MLP neurons of a small language model. Each row is named by its layer, matrix (up: input weights) and neuron, and shows model dimensions 240-335. Each number is 128 + 24 x the weight over its row's rms, rounded and kept within 0 to 255.
Before each neuron's rows, "fires on" lists the tokens most often at its 100 highest values on Wikipedia text that the model never trained on. A number after a token or word is its count.

fires on: "s" 18, " became" 15, "as" 13, " as" 9, " is" 6, "As" 5
L6.up1029 [148 110 118 157 168 107 150 122 127 158  95 146 151 152 148 122 131 123 141 137 122 138 162  93 135 125 168 131 105 170 152 131 121 190 168 139 117 160 145 170 133 126 146 121 150 132 110 123 188 155 106 186 152 166  95 168 145 118 100 140 154 170 148 124 125 149 114 122 131 101 154 151 121 112  90 117 130 157  81 145 117 147 131 174 141 113 149 128 153 135 137 102 122 117  93 123]

fires on: " to" 19, " " 19, " had" 5, " West" 5, " East" 4
L6.up1535 [119 147 135 135 166 117 119 139 154 126 126 128 112  54 168 116 128 123 120 147 111  86 122 100 151 145 142 153  89 144  98 103 123  85 165 149 128  88 153 108 170 103 132 123 135 113 172 104 112 106 103 131 105 103 152 108 142 134 113  90 201 118 125 139 120 132 193 157  96  85 129 152 158 128 153 127 138  82 119 160 102 110 143 140 121 143 123  77 154 134 125 133 155 100 108 168]

fires on: " a" 22, "-" 22, " " 19, " A" 8
L7.up391 [148 113 130  75 119 102  85 104  90 140 127 130 140 139 121 159 169 115 162 114 135 171  75 131  82 101 104 167 139 111 125 143  98  54 102 154 122 112 129 140 107  84 105 108 123  96 109 136 137 133  87 132 120  81 152 134 108 125 165 138 135 116  94  99 149 106  95  82 139 103 150 114 120 119 136 119 152 139 114 125 143 125 139  97 103 130 118 133 125 108 105 175 119 147  84 114]

fires on: "-" 17, " (" 17, " a" 11, " land" 5, "s" 5, ":" 4
L4.up198 [156 119 139 114 139 148 118 144 106 114 108  89 136 157 145 143 148 119 117 167  42 123 143 112 158 101 120 113 150 133 150 135  85  96 119 118 136 123 131 121 127 117  91 145 117 132 129 117  97 167 149 124 133 121 126 145 120 150 123 117 110  99 134 142 150 104 123 108 162 121 116 139 118 127  79  94 109 112 161  98 148 146 150 130  76 133 137 141 143 162 124 108 117 131 110 103]

fires on: " |" 31, "'" 21, ";" 18, "th" 12, "’" 4
L4.up1432 [129  97 121 137 141 157 144  94  85 123 125 148  71 129 159 138  87 153 149  99 112 139 125  92 104 127 112 103  97 153 122 154 140 108 130 112 160 159 131 166 147 136 154 117 124  96 144 143  97 151 140 138 152 125 142  84 117 142 132 109 149 140 156 119 132 147  85 101 165 156 124 124 137 105 113  88 155  91 103 154 135  96 130 134 132 161 114 142 113 147 138 160 153 103 143 137]

fires on: "," 76, "." 5
L7.up523 [ 94 138 107 103 130 173 117 181 148 140 123 141 119 128 151 175 128  93 100 174 136 136 126 139  95 118 152 163 149 130 128 137 153 105 157 144 128 133 118 171 109  87 115 144 130 121 127 115  94 106  79 139 153 103  78 130 118 110 116 132 164 107 138 118  85 154 120 140 125 163 102 104 170 148 150 135  79 133 115 149 114 102 115 117 115  89 149 110 122 177 124 105 182  80 137 177]

fires on: "," 83, ";" 5
L6.up667 [112 141 113  80 142 119 127 115 128  97 100 143 103 163 134 179 161 155 136 121 154 138 149 148 125  94 150 154 133 105 142 161 147 105 135 131 139 135 155 168 122 112 142 107 120 121 139 151 117 110 118 136 109 150 131 157 149 125 123 155 142 146 118 108 151 160 136 160 130 124 123  92 165 181 135 112 116 161 130 143 129 139 130 131 147 113 141  96 106 123 153 119 200 118 149 133]

fires on: " |" 37, " (" 10, " 0" 5, "|" 4, " 2" 4
L7.up929 [128 125 133  94 142 111 137 107 159  41 120 132 146 109 110 109 136 117 128 137  90 107 120 126 115 113 121 111 134 130 134 111 160 146 137 143 172 122 166 121 125 133 135  74 153 191 120 134 131 134 126 126 143 118 151 143 117 113 178 104 178 105 104 107 140 115 147 165 124 137 120  42 117 130 117 130 130 140 136 117 131 144 193 147 105 146 105 132 121 135 136 140 139  96 149 115]

fires on: " 13" 17, " 15" 16, " the" 7, " 14" 6, " 12" 6, " a" 5
L7.up1015 [175 112 166 162 105 134  97 142 143 119 137 120 154 146 152 143 140 158 117 120 126 148 142 153 145 150 138 130 127 161  85 116  91 118 145 162 131 113 100 132 135  96 129 129 113 120  92 114 110 154 120 134 130 142 129 183 133 137 132 135 148 126 122 146 107 126 150 151 169  97  87 107 123 116 127 115 175 137  94 112 120 125 115 136 117 156 118 141 147 177 110 136 114 122 104 182]

fires on: "'" 53, " Her" 7, " My" 4
L4.up678 [143 142 176 165 150 108 174 110 158 141 113 115 134 161 158 149 152  75  71 137 126 147 120 113 129 105 117 161  81 119 128  93 112 133 108 119 149 153 108 151  62 123 141 110 109 140  81 146 138 140 109 127  61 146 129  89 147 127 162 101 132 131 130 110 163 121 158 110 149 133 147  78 122 129 117 131 116 152 122  85 123 132 151 129 131 107 125 128 136 114  87 101 161 140 176  91]

fires on: " had" 67, " multi" 4
L7.up27 [136  99 151 143 145 114 117 162  94 112 119 147 113 120 131 132 135 140 150 120 185 153 127  97  92 158 155 114  91 126 142 126  93 107 133 167  69 152 156 118  84 121 161 163 160 135 194 141  76 147 137 137 105 115 134  92 200  92 153 170 129 125 117 106 103 124 171 126 164 114 108 139 134 137 136 105  70 125 135 125 137 142 112  80 129  92 152 100 150 145 136 119 154 124 146 148]

fires on: " (" 54, "d" 9, "ed" 6
L6.up985 [189 104 103 115  85 149 105 104 127 115 156 143 132  93 122 122 158 107 161 118 112  74 101 152 150 109 151 137 152 121 137 115 121 155  91 147 112 132 107 160 144 146 105 134 106 158 100 130 124  99 150  83 182  99 133  82 142 130 128 134 148  91 180 140 112 110 115 140 159 120  98 113 151 131 180 129 124  97 134 160 160 145 162  67 143  96 124 176  82 168 152 138 169 100 164 157]

fires on: " in" 23, " as" 17, " on" 17, " ft" 8, " /" 6, " mi" 5
L6.up1343 [151  89 125 169 130  96 104 132 160 104 156 144  49 130 126  77 119 141 123 156  93  96 147  74 119 110 119 110 100 135 143 159 142  96 154 151  99 131 136 147 113 132 145 122 141 150 169  88 149  70 155 158 122 131 114 120 127 140 118 119 152 139 110 158 119 115 141 117  93 123 133 100 171 182 161 114 177  92 152 136 139 142 113 138 142 141 133 114  89 138 157 126 150 134 134 146]

fires on: "," 73, "\"," 8
L6.up459 [131 106 154 130 136 161 119 131 160 116 124 159 145 159 112 127 125 160 156 131 134 138 117 110 117 203 137 164 128 164 125 120 136 127 166 119 135 141 110 125 158 105 117 156 156  93 137 131 138 124  96 141 130  92 105 134 164 143 113  95 169  95 103 158 155 138  63 122 125 143 146 132 121 138 134 105 108 149 107 137 121 165 124 119 118 101 125 135 102 134 146 123 109 109 190 172]

fires on: "b" 15, " b" 11, "p" 10, "c" 9, " B" 7, "d" 5
L4.up173 [102  87 135 145 104 139 148 153 124 136 142 134 130 116 156 138 157 143 136 103 122 117 112  98 143 147 147 111 146 129  99 157 146 101  97 148 148 122  97 134 128 154 125 132  92 138 126 169  97 117 116 122 148 141 108 144 149 138 116 142 116 101 158 156 136  76  95 157 175 147 130 109 112 147 111 162 152 150 132 161 150  73 142 147  58  72 128 142 148  97 120 139 104 120  63 174]

fires on: " by" 20, "-" 15, " and" 12, "." 9, " (" 9, ")" 8
L4.up366 [165 121 139 109 122 134 134 168 123 114 131 129 145 102  89 127 101  83 157 150  92 120 142 161 133 127 169 144 112  94 149 159 113 141 123 155 148 151  70 128 159 153  80 153 151 177 138 119 126 114 118 143 109 139 149 102 143  95 111 111  93 109 114 139 170 182 131 120  82 130  98 135 127 154 114 149 145 127 124 129 132 126 135  85  93  65 178 131 114 148 111  81 142  85 120 124]

fires on: " (" 65, "\n" 23
L6.up342 [139 120 145 132 107  93 100 113 135 119 100 141 110 117  95 115 116 113  68 114 117 145 132 148 113 155 137 117 123 138 127  58 155 107 107 131 148  83 138 120 114  89 117 123 166 133 157 139 176 112 130 156 150 138 113 104 149 112 108 107 166 119 114 119  95 137 115 160 160  70 132 152 154 151 115 103 113 121 141 155 154 122 190 111 110 108 105 147 136 150 125 127 140 130 111 171]

fires on: "–" 22, "–19" 13, " second" 10, "th" 6, " had" 6
L6.up146 [150 168 101 104 132 148 122 138 169 129 101 150 118 100 126 135 138 125 136 105  86 108 154 111 128 116 142 117 112 124 101  97 115 119 147 148 121 136 135 118 141 120 140 114 137 103 149 110 112 108 145 148 120 133 129 152 132 159 128 113  86 139 122 113 147 139 158 136 142 144 100 134 142 120 112 122 113 120 157 118 148 114 146  86 133 118 112 123 106 133 115 141 185  98 133 166]

fires on: "-" 48, "th" 9, " the" 6, "." 4
L4.up77 [100 110 126 126 154 154 123 120 125  89 147 119 166 167 106 103 167 149 142  86 128 116  83 134 128 114 149 120 119 155 104 124 116 103 136 171 123 120 124  78 107 125 109 107 105 153 105 118 124  92  66 106 149 156 116  79  91  96 142 136 158 134 111 192  63 126 130  81 151 161 107 177 127 147 116 151 139  94 116  77 120 129 124 102 111 180 152 154 137 109 128 131 132 108 133 146]

fires on: " as" 26, " co" 12, " elected" 8, " appointed" 5, " named" 5, " a" 4
L7.up172 [108  56 125 131 134 163  80 117  88 138 130 178 170 132 144 120 114 180 148  96 125  98 146 157 131 140 115 121  78 108 135 122 122 145 152 109 150 148 115  63 143 125 119 125 144 163 114 132 112 115 127 109 130 141 119 111 139 126 143 128 144 147 109 108 128 146  93  92 136 107 134 164 164 122 124 149 127 115 178 129 121 165 140 114 149 109 112  92 128 123 128 147  75 129 115 139]

fires on: " a" 34, " A" 8, " H" 4, " 2025" 4, " Australian" 4
L4.up48 [ 76 139 143  94 127 122 126 109 124 116 151 106 148 159 125 131 132 149 113 112  97 128 155 142 118 138 178 149 120 119 112 135 139  85 131 141 122 128 136 151 125 129  96 144 174 126 134 115 123 163 136 119 156 128 118 111 135 116 108  99 133 114 103  96 147 132 123 133 152 135 116 123 173 154 162 133 155 152 155 109 117 123 147 150 151 153  78 104 105 115 143 124  88 135  71 119]

fires on: " |" 55, "|" 8
L7.up1366 [136 121  95 117 152 135 139 129 103 145 116 158 116 134 138  81 133  97 141 133 175 145 151  76 140 145 173  93 127 153 137 140 143 183 140 166 139 135 133 101 137 140  91 129 160 117 106 133 140 122 146 127 166 107 100 125 100 136 130 126 116 161 117 136 112 106 160 139 151 120 114  90 158 141 121  89 116 139 132 103 106 142 208 141 125 113 120 151 119 129  61 155 119 121 190 119]

fires on: " |" 58, "." 24, " Pu" 4
L4.up1425 [122  80 105 111 156 148 114 115 146 110 122  86 139 159 117  98 120 132 187 145 150 145 107 112 134 121 152 135 146 143 118 163 134 143  65 171 145 145 145 140 196  68 101 174 124  87  64 111 149  99 121  90 148 137  91 157 168 133 130 133 134 125 129 102  80 113 134 125 106 113 134 138 156 133 140 172 144 131 183  85 108 125 117 117 131 136 152 172 177 133  97 124  87 136 151 132]

fires on: " |" 63, "|" 9, "," 4
L7.up422 [118 134 160  91 153 138 111  85  93 161 122 135 105 166 119  91  83 135 127 139 144 112 112 138 129 141 122 131 114 141 143 117 142  83 125 126 112 152 108 163 123 146 129 150 160 121 129 146  84 122 127  75 127 124  94 149 148 166 122 108 186  98 140 142 153 127 133 129 118 100 110 132 127 160 160 108 150 146 111 102 129 144 132 134 122 133 128 138  94 114 122 119 101 105 157 144]

fires on: "," 62, " |" 10
L7.up533 [154 104 110 162 133 191 122  83  96 176 136 112  93 169 133 101 146 134 132 114 123 122 108 102 103 134 134 143 157 112 119 130 109 145 123 117 146 103 125 104  78 106  95 104 164  95  95 115 127 120 126 141 146 136 131 110 155 135 110 110 152 140 135 153 112 150 159 105 118 147 147 110  99  94 131 123 147 138 144 157 121 155 138 162 160 137  82 137 117 128  99 149 153 121 141 130]

fires on: "'" 15, " Al" 14, " \"" 11, " Is" 5, " At" 5, " al" 4
L6.up1459 [170  87 135 127 134  60 162 127 147 139 108 123  88 126 121 124 113  99 107 148 129 164 110 139 121 128 132 125 132 146 149 139 128 163 126 100 130 143 108 158 147 128 127 121 142 115 110 106 115 139  98 151 148 114 123 137 148 142 155 148 114 124 104 153 174  93  94 114 112 124 122 125 120 135 143 121 159 153 144 143 144 148 143 126 108 113 146 114 120 101 128 126 193 155 111  90]

fires on: "," 29, " were" 11, " was" 7, " " 5, " 65" 4
L7.up1135 [170  97 134 145 139 139 154  91 137 117 134 119 172 126 106 128 103 127  98 143 156 108 144 158  83 146  94 126  75  92 113  99  89 115 131  93 132  97 165 111 137 124 151  79 115 131 113 138 137 132  75 114  97 114 130 142 150 119 116 126 142 156 119 155 119 100 168 134 120 130 151  95  96 104 123 140  97 118 119 125 119 125 124 122 146 114  91 124  85 162 131 113 135 100 125 124]

fires on: "," 28, " and" 18, " signed" 8, " Company" 5, " It" 4, " released" 4
L6.up399 [147 108 106  89 136 162 109  96 179 161 111 144 134 123  91 126 121 138 124 124 109 114 125  69 142 182 184 164 116 113 118 109 120 111 138  84 126 157 156 173 134 174 118 103 141 113 129 148 106 123 132 106 110 100  92 146 127 136 116 101 135  99 113 103 177 193 137 128 105  90  89 113 101 134 114  96 123 118 106 140  99  94 117 171 172 142 128 153 118 146 115 114 139 116 131 157]